config.toml
n_kv_head = 12
vocab_size = 9898
activation = "gelu"
norm = "layernorm"
norm_place = "pre"
bias = "qkv"
optimizer = "muon"
beta1 = 0.93
lr_head = 0.00432
MLP neurons of a small language model. Each row is named by its layer, matrix (up: input weights) and neuron, and shows model dimensions 368-495. Each number is 200 + 30 x the weight over its row's rms, rounded and kept within 0 to 999.
After each neuron's rows, "fires on" lists the tokens most often at its 100 highest values on Wikipedia text that the model never trained on. A number after a token or word is its count.

L5.up818,240,171,211,150,215,176,222,202,161,219,199,202,147,194,204,203,239,204,236,203,225,181,212,193,200,179,243,213,171,177,230,194,180,214,200,222,196,121,193,215,173,235,176,206,153,213,223,201,254,137,227,194,214,219,249,200,163,188,137,258,249,217,182,186,182,202,243,131,205,209,218,161,208,194,230,176,162,234,207,175,146,181,204,175,201,181,188,222,251,121,191,194,236,226,235,206,177,201,214,203,247,182,171,173,219,190,202,205,193,206,207,178,165,218,224,205,162,223,188,204,174,221,162,203,167,229,182,187
fires on: " " 46, " New" 7, "om" 4

L5.up2907,187,161,214,237,181,200,245,180,163,182,219,209,231,229,194,214,206,180,242,146,234,170,183,202,187,202,169,176,217,166,156,145,209,229,137,223,237,218,226,182,231,176,190,182,203,259,215,239,186,238,173,156,152,260,188,183,218,160,233,135,205,168,224,239,240,189,137,158,225,194,169,182,181,229,231,164,211,251,170,205,180,171,210,191,122,162,168,153,198,173,229,242,193,140,180,200,169,197,154,194,190,198,239,168,202,197,233,160,166,234,187,222,246,181,203,191,174,197,191,241,171,179,162,206,190,230,176,226
fires on: " in" 25, " from" 19, "):" 4, " every" 4

L5.up780,202,301,168,212,196,195,232,192,233,151,192,233,165,236,225,174,213,226,211,217,163,225,238,198,229,246,175,185,194,245,190,279,203,181,180,209,181,150,199,179,234,242,202,168,211,183,214,196,230,180,230,210,228,195,225,198,206,151,174,203,219,153,194,100,147,195,230,243,257,233,201,168,192,162,196,180,202,190,176,225,240,155,208,223,247,176,204,228,221,248,162,184,187,220,179,232,242,230,196,155,186,213,207,223,203,153,207,181,187,238,256,216,170,172,207,188,212,266,236,225,198,243,171,152,212,149,202,167
fires on: "re" 17, " Re" 15, "le" 9, "é" 8, "E" 7, "y" 5

L5.up2681,212,199,183,165,182,192,182,145,154,215,191,235,182,173,169,199,195,183,194,184,220,202,218,172,247,149,198,243,206,233,208,200,198,219,159,211,213,202,242,211,211,202,214,221,188,205,184,177,209,205,178,221,132,209,208,252,180,190,187,166,203,202,224,218,237,182,216,202,234,190,127,174,165,178,167,212,219,208,171,145,184,230,199,129,174,173,225,202,171,196,194,194,232,216,183,249,177,137,200,163,209,209,255,234,185,183,167,216,236,191,178,161,174,231,210,226,238,187,180,208,158,211,211,173,176,225,211,247
fires on: " in" 16, " of" 15, " between" 13, " \"" 12, " both" 8, " each" 6

L5.up2292,258,189,187,225,218,177,204,234,172,229,183,199,194,208,204,253,170,189,206,154,185,138,230,237,137,214,208,199,212,237,193,171,210,162,199,232,220,189,220,142,236,166,183,157,193,206,204,168,182,216,168,192,173,224,202,244,226,198,196,137,188,199,199,151,150,184,167,147,133,207,172,226,230,213,189,193,222,178,211,160,242,204,234,209,136,202,234,150,206,191,201,153,210,235,185,213,203,233,164,218,224,224,204,208,202,211,164,254,183,191,237,181,272,185,245,197,202,214,190,239,262,183,199,219,216,249,228,274
fires on: " " 25, " w" 11, "2" 7, "5" 7, " W" 6, "4" 5

L5.up1512,216,200,206,161,137,215,185,179,167,240,222,215,158,197,196,191,260,172,250,184,227,161,236,231,199,243,250,189,200,175,257,188,205,169,234,175,243,140,191,211,218,201,228,174,221,224,209,226,179,284,219,230,227,215,187,180,118,135,180,169,203,189,223,216,252,211,218,252,225,208,183,174,182,190,223,210,238,205,226,191,204,125,198,219,281,239,178,158,154,246,195,239,157,142,185,190,180,223,243,201,190,205,207,159,181,195,195,147,223,230,242,246,234,227,264,174,194,202,224,265,228,222,253,195,251,230,210,235
fires on: "2" 19, "1" 15, "-" 10, "n" 9, "9" 8, "7" 6

L5.up1032,217,187,200,149,181,242,156,250,211,155,178,191,190,220,180,225,222,207,233,240,187,213,210,165,177,200,170,190,210,200,188,193,217,192,221,169,201,194,177,185,209,159,142,197,200,162,246,230,192,190,230,205,153,250,171,190,178,177,175,236,213,199,197,233,261,214,246,150,251,198,156,197,150,234,154,176,275,208,213,211,207,181,218,178,199,240,212,239,188,181,249,227,156,217,112,198,245,273,232,188,178,235,154,217,158,206,185,209,243,216,226,265,185,193,255,186,197,204,201,192,201,215,197,220,165,197,188,219
fires on: "-" 55, "–" 4, "C" 4

L5.up451,184,208,183,169,147,200,151,204,211,231,209,212,198,275,192,239,196,192,191,153,194,218,144,160,210,242,140,242,195,155,256,156,183,211,249,244,152,211,172,152,217,226,222,179,233,188,198,206,190,146,170,200,221,194,238,161,237,243,166,213,215,210,225,233,205,215,229,198,211,195,177,211,195,139,163,181,141,179,146,196,146,183,172,148,211,133,191,197,151,204,181,213,259,244,173,244,161,258,211,193,188,149,179,138,190,197,164,141,132,232,189,188,239,199,214,134,242,216,255,210,215,198,193,208,211,184,297,204
fires on: " was" 16, " is" 13, " of" 13, "," 11, " well" 5, " late" 4

L5.up267,235,171,212,211,188,198,218,255,189,132,248,222,181,200,207,209,216,199,215,191,184,249,214,183,206,208,248,278,185,152,172,195,251,202,232,150,276,202,169,231,186,205,215,151,213,219,186,233,162,224,228,242,170,198,229,201,190,210,178,207,217,220,213,228,231,216,176,210,246,201,151,225,175,231,194,175,161,196,224,215,196,204,210,207,191,248,248,180,204,244,183,232,214,198,224,179,162,207,236,203,101,183,171,220,151,235,238,180,239,198,213,125,223,191,196,207,188,199,202,230,205,164,192,189,242,238,200,174
fires on: " " 70, "it" 5, "ld" 5

L5.up1202,222,221,235,197,172,218,225,202,214,183,212,177,147,165,219,199,196,177,195,218,198,184,190,215,194,197,185,188,183,185,160,193,180,211,176,219,223,220,231,176,243,119,249,175,177,228,166,146,224,168,220,142,222,252,183,150,190,220,181,201,135,172,189,217,199,150,136,141,162,198,194,179,206,197,205,272,221,149,158,249,224,199,175,227,179,188,226,174,180,165,260,143,209,190,186,185,198,181,161,187,209,197,203,248,204,166,157,224,169,206,167,197,214,200,153,220,229,219,217,165,166,148,205,184,210,199,285,242
fires on: " to" 55, " of" 6, " at" 5, " (" 4, "-" 4

L5.up922,164,174,176,218,186,249,211,177,176,194,214,167,177,175,176,195,154,203,213,150,230,222,150,183,216,198,200,195,127,234,159,216,187,166,236,200,244,201,203,179,245,140,231,226,149,223,199,184,239,177,154,157,242,173,199,162,179,247,149,206,175,179,212,180,236,220,214,163,236,205,205,223,199,207,214,210,204,133,191,200,185,270,230,103,261,231,217,206,213,217,210,213,206,217,190,219,164,202,234,155,190,173,204,163,227,195,202,180,195,173,196,193,215,159,247,200,213,168,179,169,203,190,225,146,213,203,204,190
fires on: " as" 17, "," 16, " named" 13, " called" 10, " the" 8, " name" 5

L5.up639,222,191,208,246,175,254,230,244,222,205,205,220,183,161,191,158,193,168,194,257,185,180,161,196,197,220,164,183,145,178,224,229,180,111,221,184,197,182,162,238,171,216,193,231,198,189,202,245,233,221,202,183,210,220,221,190,175,223,206,166,153,154,226,225,146,248,224,179,203,234,196,192,179,199,209,238,162,226,245,190,222,203,238,193,159,173,146,187,214,191,120,214,205,249,239,278,155,163,226,157,211,201,274,163,213,172,230,228,216,199,245,269,147,190,187,165,173,198,201,135,237,202,203,209,172,243,177,154
fires on: " and" 32, " of" 10, " as" 6, "il" 4

L5.up2652,208,212,181,209,208,202,165,147,215,178,166,208,175,150,259,233,215,235,155,243,188,227,170,233,198,182,251,145,217,221,225,177,260,201,177,198,201,184,199,181,216,156,226,245,146,174,192,249,181,226,259,236,186,162,180,209,211,250,156,186,252,220,199,182,191,214,226,236,160,218,185,174,197,206,167,182,215,147,204,191,188,176,186,187,215,192,193,257,141,245,205,171,222,267,203,201,246,218,224,228,206,193,213,211,203,191,196,213,248,191,237,142,211,282,212,213,143,201,270,219,185,181,220,201,194,169,201,142
fires on: " t" 31, "ch" 5, "k" 5, "t" 5, "all" 4, " division" 4

L5.up737,176,123,217,183,265,175,215,216,182,261,190,212,172,169,241,166,224,216,186,200,227,206,174,230,253,213,257,187,236,229,191,226,221,184,207,208,208,205,262,245,180,140,252,207,189,201,257,172,182,189,199,228,203,188,203,211,166,108,154,197,195,190,234,202,205,257,189,193,187,174,253,179,197,172,197,177,190,183,163,210,216,243,211,135,166,182,208,239,236,185,165,176,163,203,237,215,190,229,226,160,200,191,190,180,219,203,203,248,193,201,219,205,187,175,212,206,191,253,181,185,191,152,143,165,196,268,225,185
fires on: " of" 22, "ch" 19, "/" 13, " " 8, "-" 4

L5.up158,213,212,182,248,198,219,180,177,201,215,154,205,205,158,215,207,169,265,162,188,162,198,206,230,191,233,206,208,199,244,148,215,176,169,206,201,222,215,177,163,220,192,161,200,183,195,196,194,75,224,169,236,183,196,204,189,191,169,227,121,257,236,168,204,215,181,228,142,186,221,166,223,184,192,231,214,204,192,207,167,192,230,180,164,162,153,181,186,174,206,161,223,204,208,180,226,198,196,240,192,247,200,206,220,247,186,202,181,211,238,236,147,208,196,148,222,213,144,228,174,154,216,204,204,196,158,204,157
fires on: " H" 16, " M" 14, " N" 10, " K" 7, " G" 6

L5.up1705,238,207,164,200,197,216,206,240,211,201,202,200,180,191,200,255,176,182,193,160,212,219,159,254,223,175,241,208,212,205,191,205,177,228,138,160,180,176,267,182,153,264,203,206,183,160,163,214,199,189,202,258,145,223,155,178,233,196,221,220,194,186,192,151,219,178,192,145,221,189,179,171,200,199,189,235,249,214,192,213,134,204,243,203,205,186,227,238,219,189,150,132,203,230,207,207,161,221,271,187,202,188,197,189,175,197,213,217,188,182,235,160,199,205,238,201,181,172,117,206,176,201,241,213,181,240,238,186
fires on: " " 37, " s" 17, " S" 13, " the" 5, "0" 5, " |" 5

L5.up2828,235,189,211,205,201,204,181,208,179,219,212,200,121,192,195,177,245,235,207,190,207,218,170,215,248,191,216,189,207,235,146,174,246,231,164,198,236,245,183,208,206,181,167,247,188,196,238,176,183,216,215,200,128,198,163,206,222,184,193,238,132,150,195,161,217,249,211,200,161,197,255,225,202,224,184,116,153,259,176,185,199,204,221,204,182,187,218,183,188,192,157,191,187,184,201,236,176,172,220,216,203,235,216,192,222,151,162,133,204,128,157,201,169,217,246,167,233,219,182,171,169,194,214,170,206,202,206,250
fires on: " No" 23, "D" 11, "U" 6, " X" 5, "V" 5, "est" 4

L5.up1444,212,184,197,198,189,256,193,198,208,206,239,262,151,163,184,154,230,239,203,245,237,159,179,215,245,216,191,210,208,229,201,206,243,202,220,164,222,157,192,203,210,165,156,238,191,177,182,222,156,213,214,193,147,252,195,182,181,214,141,201,193,234,156,177,235,174,260,184,235,204,235,206,224,194,168,196,194,175,234,212,196,200,213,179,269,212,180,188,179,182,239,145,178,202,184,208,189,176,191,208,143,220,220,184,196,190,199,216,188,128,165,172,183,184,230,198,213,170,227,217,203,238,209,203,175,205,194,229
fires on: "A" 24, "D" 13, "est" 7, "ー" 6, "or" 5

L5.up2546,196,153,246,175,210,222,177,209,190,204,247,226,193,268,168,223,209,226,213,264,181,242,198,203,209,190,170,249,190,240,235,193,237,191,169,176,167,213,207,222,220,164,176,220,167,161,196,194,183,221,173,193,236,217,160,185,214,163,227,168,209,146,197,189,225,166,209,203,186,239,176,186,213,207,158,203,178,148,156,166,216,188,189,164,160,169,206,198,228,186,249,229,204,226,173,152,206,167,169,194,169,195,195,226,245,198,201,171,213,202,235,249,217,206,158,209,185,229,239,246,182,197,201,162,215,244,169,173
fires on: " to" 29, " had" 15, " have" 7, " and" 6, " or" 5, "on" 5

L5.up1525,246,184,206,219,214,230,237,171,208,187,232,230,196,207,166,237,234,158,150,184,172,206,229,198,156,246,218,183,184,196,192,225,222,187,168,161,201,184,173,207,229,197,212,198,161,213,154,235,212,199,223,213,264,178,188,197,235,210,222,211,226,176,214,228,180,157,163,187,175,191,213,236,222,228,184,258,192,177,196,212,198,224,160,241,172,235,236,239,254,214,144,198,165,178,184,182,187,142,207,197,193,200,190,195,208,212,247,205,244,172,191,175,217,190,221,243,172,214,197,208,223,234,231,203,172,227,164,191
fires on: " " 32, " for" 20, "ch" 5, "z" 4, "j" 4

L5.up1658,224,177,207,218,158,163,196,191,239,244,187,205,191,225,195,163,179,188,194,218,287,179,198,210,199,189,198,195,173,189,178,197,187,204,235,214,214,206,190,215,226,219,242,178,210,186,178,163,198,201,210,220,165,149,201,229,229,186,233,198,212,229,192,234,206,206,210,213,199,165,201,210,158,206,210,247,230,187,159,214,186,175,200,190,193,209,150,221,230,233,185,194,128,212,249,269,217,219,273,176,198,191,254,213,203,186,208,209,197,199,192,203,274,202,228,236,232,163,160,175,246,175,168,187,245,189,191,229
fires on: "2" 20, "3" 18, "1" 14, "4" 7, "ort" 5, " Const" 4

L5.up794,207,121,224,180,162,205,161,238,206,190,256,219,114,208,269,230,172,201,210,212,227,162,199,172,163,178,211,137,214,224,253,135,206,235,237,199,241,170,165,197,219,174,194,195,217,232,202,234,242,235,203,179,171,218,214,196,198,177,185,228,170,224,144,213,203,189,211,218,203,204,229,239,192,204,229,210,141,231,187,178,178,215,218,161,202,177,225,210,226,218,205,167,229,188,181,201,248,242,232,203,173,223,171,243,231,209,210,178,213,189,184,168,146,260,267,163,158,202,192,174,177,213,199,136,225,216,234,224
fires on: "2" 19, "." 18, " and" 7, " &" 7, " " 5

L5.up2288,200,224,174,232,212,179,245,192,170,208,148,198,184,248,182,228,152,215,169,161,184,209,210,203,222,203,164,182,220,184,191,193,217,195,177,229,192,226,230,204,196,139,243,209,132,225,226,172,207,203,127,163,196,166,116,202,201,199,176,182,234,179,227,168,155,229,189,211,214,227,149,173,238,175,238,177,217,216,197,204,195,195,210,191,241,167,199,229,203,214,144,186,205,267,171,266,205,181,173,202,187,207,215,187,252,199,189,239,255,154,239,186,205,221,225,190,217,166,219,223,221,173,243,229,136,143,170,193
fires on: " as" 26, " name" 9, " named" 8, " for" 5, " known" 4

L5.up1900,219,194,170,150,171,238,140,229,218,197,218,245,228,197,249,214,178,226,185,180,218,220,173,199,200,153,243,214,181,172,159,216,211,227,216,212,186,201,181,229,211,246,151,179,225,179,198,182,238,204,227,171,185,184,232,141,213,149,227,185,207,181,188,175,162,192,188,140,219,171,244,181,194,206,192,235,197,273,205,195,202,223,202,177,285,228,199,162,187,191,195,189,211,227,175,232,174,174,185,191,169,189,159,246,215,223,131,210,216,196,146,205,205,216,213,175,167,138,212,188,143,228,156,260,210,181,185,233
fires on: "," 26, " was" 15, " =" 12, " is" 7, " of" 7, " in" 6

L5.up3061,247,191,163,224,214,207,166,208,164,213,239,202,260,210,163,220,172,157,134,252,143,199,205,215,211,194,182,201,189,187,198,183,203,229,200,184,169,197,189,224,225,181,228,209,159,225,181,185,248,164,226,234,193,161,173,215,211,193,227,196,158,189,210,211,216,187,214,160,195,211,155,210,186,208,211,154,278,213,213,169,212,173,227,203,192,205,206,193,155,140,215,217,229,211,199,198,228,175,216,250,213,268,217,206,217,253,212,220,196,182,223,194,212,233,202,224,218,185,171,170,237,166,272,173,170,226,172,187
fires on: " for" 22, " in" 9, "z" 9, "ium" 5, "$" 5, " " 5

L5.up1495,215,278,258,215,189,229,237,263,161,248,215,191,182,219,232,202,160,156,210,189,199,208,181,160,213,147,199,191,230,185,192,214,216,199,193,220,251,181,236,174,220,187,195,195,170,209,201,221,218,231,196,204,199,249,167,173,233,183,201,203,135,222,226,220,185,196,217,201,198,190,185,169,213,192,222,214,167,196,151,194,209,190,173,243,179,148,211,222,207,197,211,252,234,245,176,212,202,193,139,155,200,174,216,245,185,179,220,208,231,215,187,218,232,203,180,220,215,148,188,239,213,198,209,234,179,193,225,215
fires on: " of" 23, " to" 17, "." 13, " by" 6, " on" 4

L5.up312,212,156,188,165,218,189,191,175,185,176,167,273,191,186,207,252,159,192,175,186,183,203,212,220,244,181,219,181,236,255,207,218,271,194,224,220,240,164,221,201,222,192,205,200,210,175,231,177,205,198,215,196,184,238,219,182,197,243,219,188,220,188,215,230,234,222,139,177,206,186,206,219,163,199,185,204,181,183,219,215,235,180,236,157,212,208,201,180,170,256,208,250,212,200,196,152,218,148,236,242,236,211,205,179,198,245,176,191,229,218,169,202,147,202,254,232,194,167,235,204,153,141,191,236,199,190,208,167
fires on: " of" 31, " in" 13, " on" 6

L5.up894,223,152,186,210,217,214,212,236,262,213,250,237,157,159,199,176,207,179,216,184,155,253,177,153,189,166,154,203,194,180,209,227,187,178,255,235,231,267,199,202,181,173,218,167,148,165,201,193,191,256,225,165,173,189,198,186,214,187,194,226,173,165,202,181,203,223,214,233,156,191,186,205,174,198,184,193,223,213,231,230,182,191,244,180,236,164,222,257,203,176,183,183,156,229,259,253,196,233,247,266,210,169,213,167,246,214,195,187,181,215,185,211,164,172,191,231,216,188,179,247,239,223,237,224,184,172,189,161
fires on: " " 38, " \"" 12, " by" 10, ")" 5, " from" 4

L5.up2501,211,158,236,207,227,187,161,218,167,221,279,200,239,205,181,211,224,195,239,174,166,177,171,217,216,180,207,180,166,189,219,195,208,256,210,214,177,254,207,195,243,179,170,164,252,197,244,172,187,200,211,182,175,137,135,210,182,213,201,189,202,192,248,178,275,173,193,200,210,195,195,207,234,184,200,240,197,264,160,170,167,159,244,217,200,182,224,179,145,208,187,165,208,128,254,272,207,191,229,208,179,183,213,207,205,172,205,185,185,193,258,203,197,216,213,178,225,191,120,218,239,238,200,222,244,183,184,213
fires on: " " 26, " Total" 13, "1" 5, ")" 5, "c" 5, " \"" 5

L5.up841,203,209,232,206,203,202,200,186,226,175,218,182,189,219,171,142,186,202,178,198,209,166,231,164,215,203,205,230,219,140,204,197,196,205,207,187,224,194,197,268,216,178,247,210,235,73,216,204,211,176,173,177,157,156,199,196,217,207,276,202,228,245,209,157,182,149,187,186,220,187,216,152,188,199,243,192,228,225,205,200,226,203,198,245,205,249,208,194,240,178,191,187,187,225,239,243,164,127,227,140,188,203,247,211,183,206,190,248,192,201,141,152,223,191,153,184,207,173,208,145,200,182,193,203,201,237,188,254
fires on: " the" 34, "1" 8, " The" 8, "8" 7, "s" 6, "2" 6

L5.up2746,212,196,259,165,256,190,202,208,221,153,179,244,176,225,158,247,200,232,231,202,195,193,194,176,195,176,249,201,181,196,206,253,146,244,155,190,199,215,256,258,178,187,220,178,153,168,161,243,220,199,214,273,212,194,233,214,213,190,238,207,183,199,205,203,180,186,221,208,198,177,185,227,172,147,253,174,197,178,213,238,185,198,151,208,171,224,167,212,204,154,223,167,136,191,218,144,240,232,237,222,198,143,190,172,213,193,169,235,249,188,246,218,187,200,240,231,185,170,208,208,148,222,232,214,189,214,192,252
fires on: "," 20, "2" 12, "3" 11, "1" 10, " H" 9, " |" 8

L5.up2998,213,194,233,156,202,242,231,263,148,191,207,192,162,172,199,204,190,196,223,202,129,189,192,220,213,228,189,174,201,161,204,174,172,192,262,192,143,187,220,168,237,168,253,208,164,209,136,226,190,188,240,220,227,200,221,185,166,198,249,230,221,178,200,176,215,134,156,257,199,221,171,207,208,228,216,181,206,237,187,206,195,224,214,233,227,168,190,195,170,203,160,189,248,161,235,210,245,198,208,193,170,203,188,211,139,272,233,193,232,159,205,227,250,185,223,194,228,176,191,195,183,167,179,207,116,224,186,240
fires on: " " 43, ":" 9, " around" 5, "n" 5, "$" 4

L5.up1619,188,230,212,205,206,189,195,244,172,152,232,237,189,216,167,196,183,250,169,159,206,213,192,278,196,170,190,203,248,176,248,227,201,171,189,172,126,227,185,190,199,222,236,176,191,242,284,201,131,212,194,188,158,188,254,203,207,188,211,209,222,201,236,150,209,229,222,226,168,206,251,229,220,262,174,172,200,216,226,183,178,143,192,165,273,229,118,185,201,209,189,191,208,195,233,208,179,178,226,183,196,202,244,189,187,201,248,245,177,176,232,212,214,224,163,237,159,234,253,196,260,174,210,230,203,176,156,212
fires on: "3" 28, " C" 14, "c" 6, "C" 6, "." 4

L5.up2395,234,207,180,228,236,186,178,223,232,194,187,233,222,192,201,222,198,210,214,226,233,191,194,217,241,151,205,202,223,206,233,206,210,212,196,194,208,177,200,164,172,203,156,194,254,187,188,191,202,158,207,203,221,164,137,146,219,183,251,190,158,171,182,214,169,221,238,205,194,137,163,181,214,184,131,223,167,150,180,209,227,185,216,162,159,193,203,218,213,167,202,178,221,238,169,216,186,199,238,211,220,171,219,182,228,150,237,158,210,226,222,251,198,169,208,172,167,260,213,206,259,194,181,160,202,192,191,171
fires on: " and" 27, " who" 15, " to" 10

L5.up1776,208,189,206,205,198,186,187,128,210,180,206,224,223,200,201,220,175,205,205,173,203,186,180,203,174,273,220,212,201,172,220,182,233,190,193,207,241,258,236,190,219,211,183,204,190,190,238,210,298,215,170,245,215,266,169,232,205,153,140,216,224,226,216,193,211,184,198,230,172,180,153,207,194,145,240,191,135,180,182,184,242,193,224,211,181,233,171,192,171,194,236,167,214,206,224,175,149,154,179,206,223,187,148,176,165,212,178,195,222,178,240,219,240,191,234,216,242,187,248,184,191,196,226,248,174,198,232,187
fires on: "," 18, " and" 10, "2" 9, "-" 8, " as" 7, " Records" 7

L5.up241,149,173,189,245,214,222,161,213,229,249,255,223,203,169,198,175,220,225,239,180,192,153,169,203,185,190,148,148,238,264,221,201,167,248,152,185,198,184,208,175,209,153,217,237,237,156,200,247,197,191,206,252,197,153,206,184,181,193,146,220,207,170,213,191,184,134,153,245,142,202,201,187,228,172,196,190,212,210,222,166,113,260,211,178,189,232,230,226,186,155,224,173,211,178,242,223,194,212,224,166,138,194,209,216,214,218,204,243,175,193,207,207,169,187,225,191,167,131,158,204,181,214,193,204,244,186,219,210
fires on: " which" 34, " that" 24, " who" 14, "," 6

L5.up2870,200,242,188,207,207,199,179,208,239,229,198,174,263,145,222,182,155,202,198,196,200,183,194,200,198,174,203,152,154,197,195,171,223,250,185,150,174,155,215,224,188,178,188,184,260,160,223,195,183,180,198,221,194,227,196,238,188,215,221,204,164,197,209,170,187,151,211,178,135,193,201,209,197,164,199,183,240,195,193,222,152,147,239,185,180,211,265,188,257,229,204,211,193,176,224,211,167,180,166,204,227,179,229,146,196,172,215,233,217,190,250,180,199,220,241,160,178,200,194,231,244,209,192,238,230,208,230,161
fires on: " " 26, " the" 24, " his" 11, " such" 7, " this" 6, " she" 5

L5.up212,224,258,208,262,222,226,189,229,181,194,120,196,170,216,264,212,176,170,213,199,206,214,220,207,200,185,233,217,235,193,206,184,219,190,187,212,191,148,181,174,197,177,233,113,208,220,251,167,251,220,174,261,192,208,205,170,187,209,221,182,187,137,218,177,151,232,158,209,152,178,173,240,180,214,175,174,126,180,184,244,240,210,170,157,243,168,199,182,218,213,177,184,248,218,138,167,163,234,178,239,159,225,166,216,162,227,151,180,190,194,208,235,235,203,206,261,242,168,269,155,216,190,185,192,191,169,217,203
fires on: "." 33, "2" 9, "4" 5, " (" 5, "av" 5, "re" 4

L5.up2169,220,234,190,205,214,163,205,196,217,214,208,274,182,218,252,192,173,201,179,169,227,190,227,184,196,130,190,192,196,211,230,210,201,176,191,199,222,173,201,154,209,186,267,189,219,198,223,198,211,210,239,170,198,199,233,243,218,195,167,177,187,149,214,213,250,208,187,174,187,204,157,212,186,186,221,207,252,160,180,163,189,195,179,193,277,206,190,194,186,116,215,135,173,208,179,243,203,177,266,230,201,174,174,142,192,180,189,157,218,127,180,156,219,232,181,250,231,178,165,204,205,166,220,223,207,197,168,244
fires on: " St" 27, "." 7, "de" 7, " Saint" 7, "bor" 6, " Bar" 6

L5.up202,201,253,143,200,179,236,156,222,212,189,149,170,222,221,212,223,140,197,157,171,231,173,152,171,222,222,204,231,208,262,190,144,168,186,189,220,170,214,166,171,172,247,203,248,209,191,192,186,212,247,219,194,184,212,170,153,181,229,180,208,201,174,195,190,215,190,187,185,226,120,178,208,181,185,146,203,212,167,190,189,137,207,243,160,281,181,202,129,245,220,206,201,177,243,161,207,182,174,243,208,206,219,197,183,186,226,162,221,218,200,191,223,181,241,211,158,221,177,219,228,206,197,154,183,205,169,183,218
fires on: " of" 27, " a" 22, " in" 6, " is" 5, " an" 5

L5.up1713,199,195,224,171,137,232,191,204,263,200,211,225,202,162,268,186,223,197,188,186,156,202,192,206,181,223,156,246,227,144,163,135,180,202,231,163,147,164,228,166,223,175,164,193,213,166,195,190,192,160,259,166,217,207,238,216,187,168,216,196,164,186,182,250,179,185,209,237,259,168,177,182,200,212,207,203,162,230,172,175,210,215,186,148,177,194,187,192,216,203,174,215,222,189,235,185,188,177,203,172,229,191,171,191,194,208,245,248,226,195,185,214,168,184,203,209,253,260,215,163,215,188,239,235,242,171,218,152
fires on: "T" 28, "t" 15, " was" 8, " is" 7, " were" 6

L5.up1548,172,225,105,194,204,230,195,177,169,212,194,173,240,182,175,155,166,180,121,235,222,178,216,193,198,211,260,258,178,243,207,253,149,213,187,163,178,200,227,165,241,195,178,209,204,196,245,186,240,202,180,226,208,217,161,163,112,215,244,206,208,182,235,172,195,203,213,247,192,173,175,164,133,183,178,184,164,215,161,239,193,203,249,199,228,220,180,195,168,134,154,210,211,224,180,194,186,182,187,253,209,245,163,180,202,214,233,183,199,248,192,219,167,163,165,185,119,217,223,143,185,209,179,180,182,216,194,248
fires on: " in" 35, " the" 9, " at" 8, " of" 8, ";" 4

L5.up76,205,201,158,183,185,219,200,220,170,192,211,224,230,154,193,172,148,136,161,196,228,161,126,227,246,200,212,228,180,203,221,193,229,163,156,233,219,195,201,198,214,187,159,208,212,202,189,228,230,177,172,214,203,189,166,198,230,187,157,146,261,245,245,232,214,220,187,239,233,201,225,207,206,204,225,186,253,194,180,229,183,182,225,185,189,202,213,171,190,234,181,154,172,193,207,222,206,139,196,234,166,213,161,258,173,223,223,206,229,139,202,139,207,207,172,215,221,207,150,173,188,198,174,191,223,235,207,152
fires on: " and" 32, " of" 23, " in" 13, " to" 10, " &" 7

L5.up1219,180,179,191,233,158,229,152,176,133,238,131,231,159,184,211,224,251,202,147,173,229,183,285,279,167,209,227,225,210,165,229,163,128,141,173,209,179,222,216,216,224,197,220,177,173,216,183,170,202,214,204,218,193,172,203,284,170,245,198,205,150,172,210,218,213,174,231,180,184,262,147,255,214,184,206,200,231,173,229,213,197,176,197,202,174,296,239,94,184,145,209,159,186,158,158,193,235,148,207,273,192,209,192,235,198,212,204,267,226,151,207,262,185,227,227,178,226,219,196,181,199,254,205,267,139,215,192,189
fires on: " " 32, " of" 8, " for" 8, " (" 7, " on" 7, " during" 5

L5.up616,217,195,208,201,120,247,180,181,178,183,266,230,206,253,164,185,214,157,215,196,222,201,209,168,244,204,188,186,149,235,172,228,231,202,182,255,191,163,181,219,192,206,215,143,175,167,241,181,199,252,231,255,214,163,228,205,170,155,198,228,212,202,205,195,213,216,165,205,210,210,177,254,207,237,164,207,219,242,161,215,181,257,164,217,209,247,236,172,183,168,216,214,233,183,230,230,170,184,191,159,148,215,182,227,190,186,192,163,223,160,237,188,148,159,266,224,196,121,217,216,233,182,265,184,195,156,178,215
fires on: "," 24, " was" 10, " called" 8, " is" 7, "-" 7, " as" 4

L5.up234,170,262,241,250,193,221,230,217,181,161,206,190,189,165,204,244,263,170,213,199,195,214,195,231,183,166,209,190,236,173,194,167,219,219,186,195,219,189,170,266,173,181,176,222,193,223,261,205,210,254,197,200,218,174,147,194,237,167,182,169,235,266,148,133,171,215,172,231,182,202,216,221,212,220,271,184,192,99,234,169,221,233,149,138,223,228,242,176,210,205,141,212,151,222,237,178,184,232,178,163,192,287,203,213,266,295,246,201,184,173,185,187,186,219,175,223,179,222,238,208,160,213,235,200,174,154,191,209
fires on: "," 26, " not" 6, "son" 5, "en" 5, "u" 4, "in" 4

L5.up1878,139,156,194,189,212,216,187,236,165,171,160,209,174,210,245,165,220,180,183,171,223,190,195,181,152,256,198,239,194,204,239,249,151,208,182,198,181,188,154,163,177,199,226,265,196,224,223,245,209,213,178,181,176,144,158,154,230,140,194,180,213,144,201,178,210,184,222,187,185,140,193,232,172,171,210,191,207,190,187,198,157,215,194,237,173,218,212,199,169,197,278,252,181,218,188,171,165,206,234,190,159,178,227,193,235,207,256,227,211,214,210,262,186,173,162,193,200,191,195,191,169,184,138,259,196,220,167,264
fires on: " that" 25, " which" 14, " would" 9, "1" 8, " was" 8, " model" 4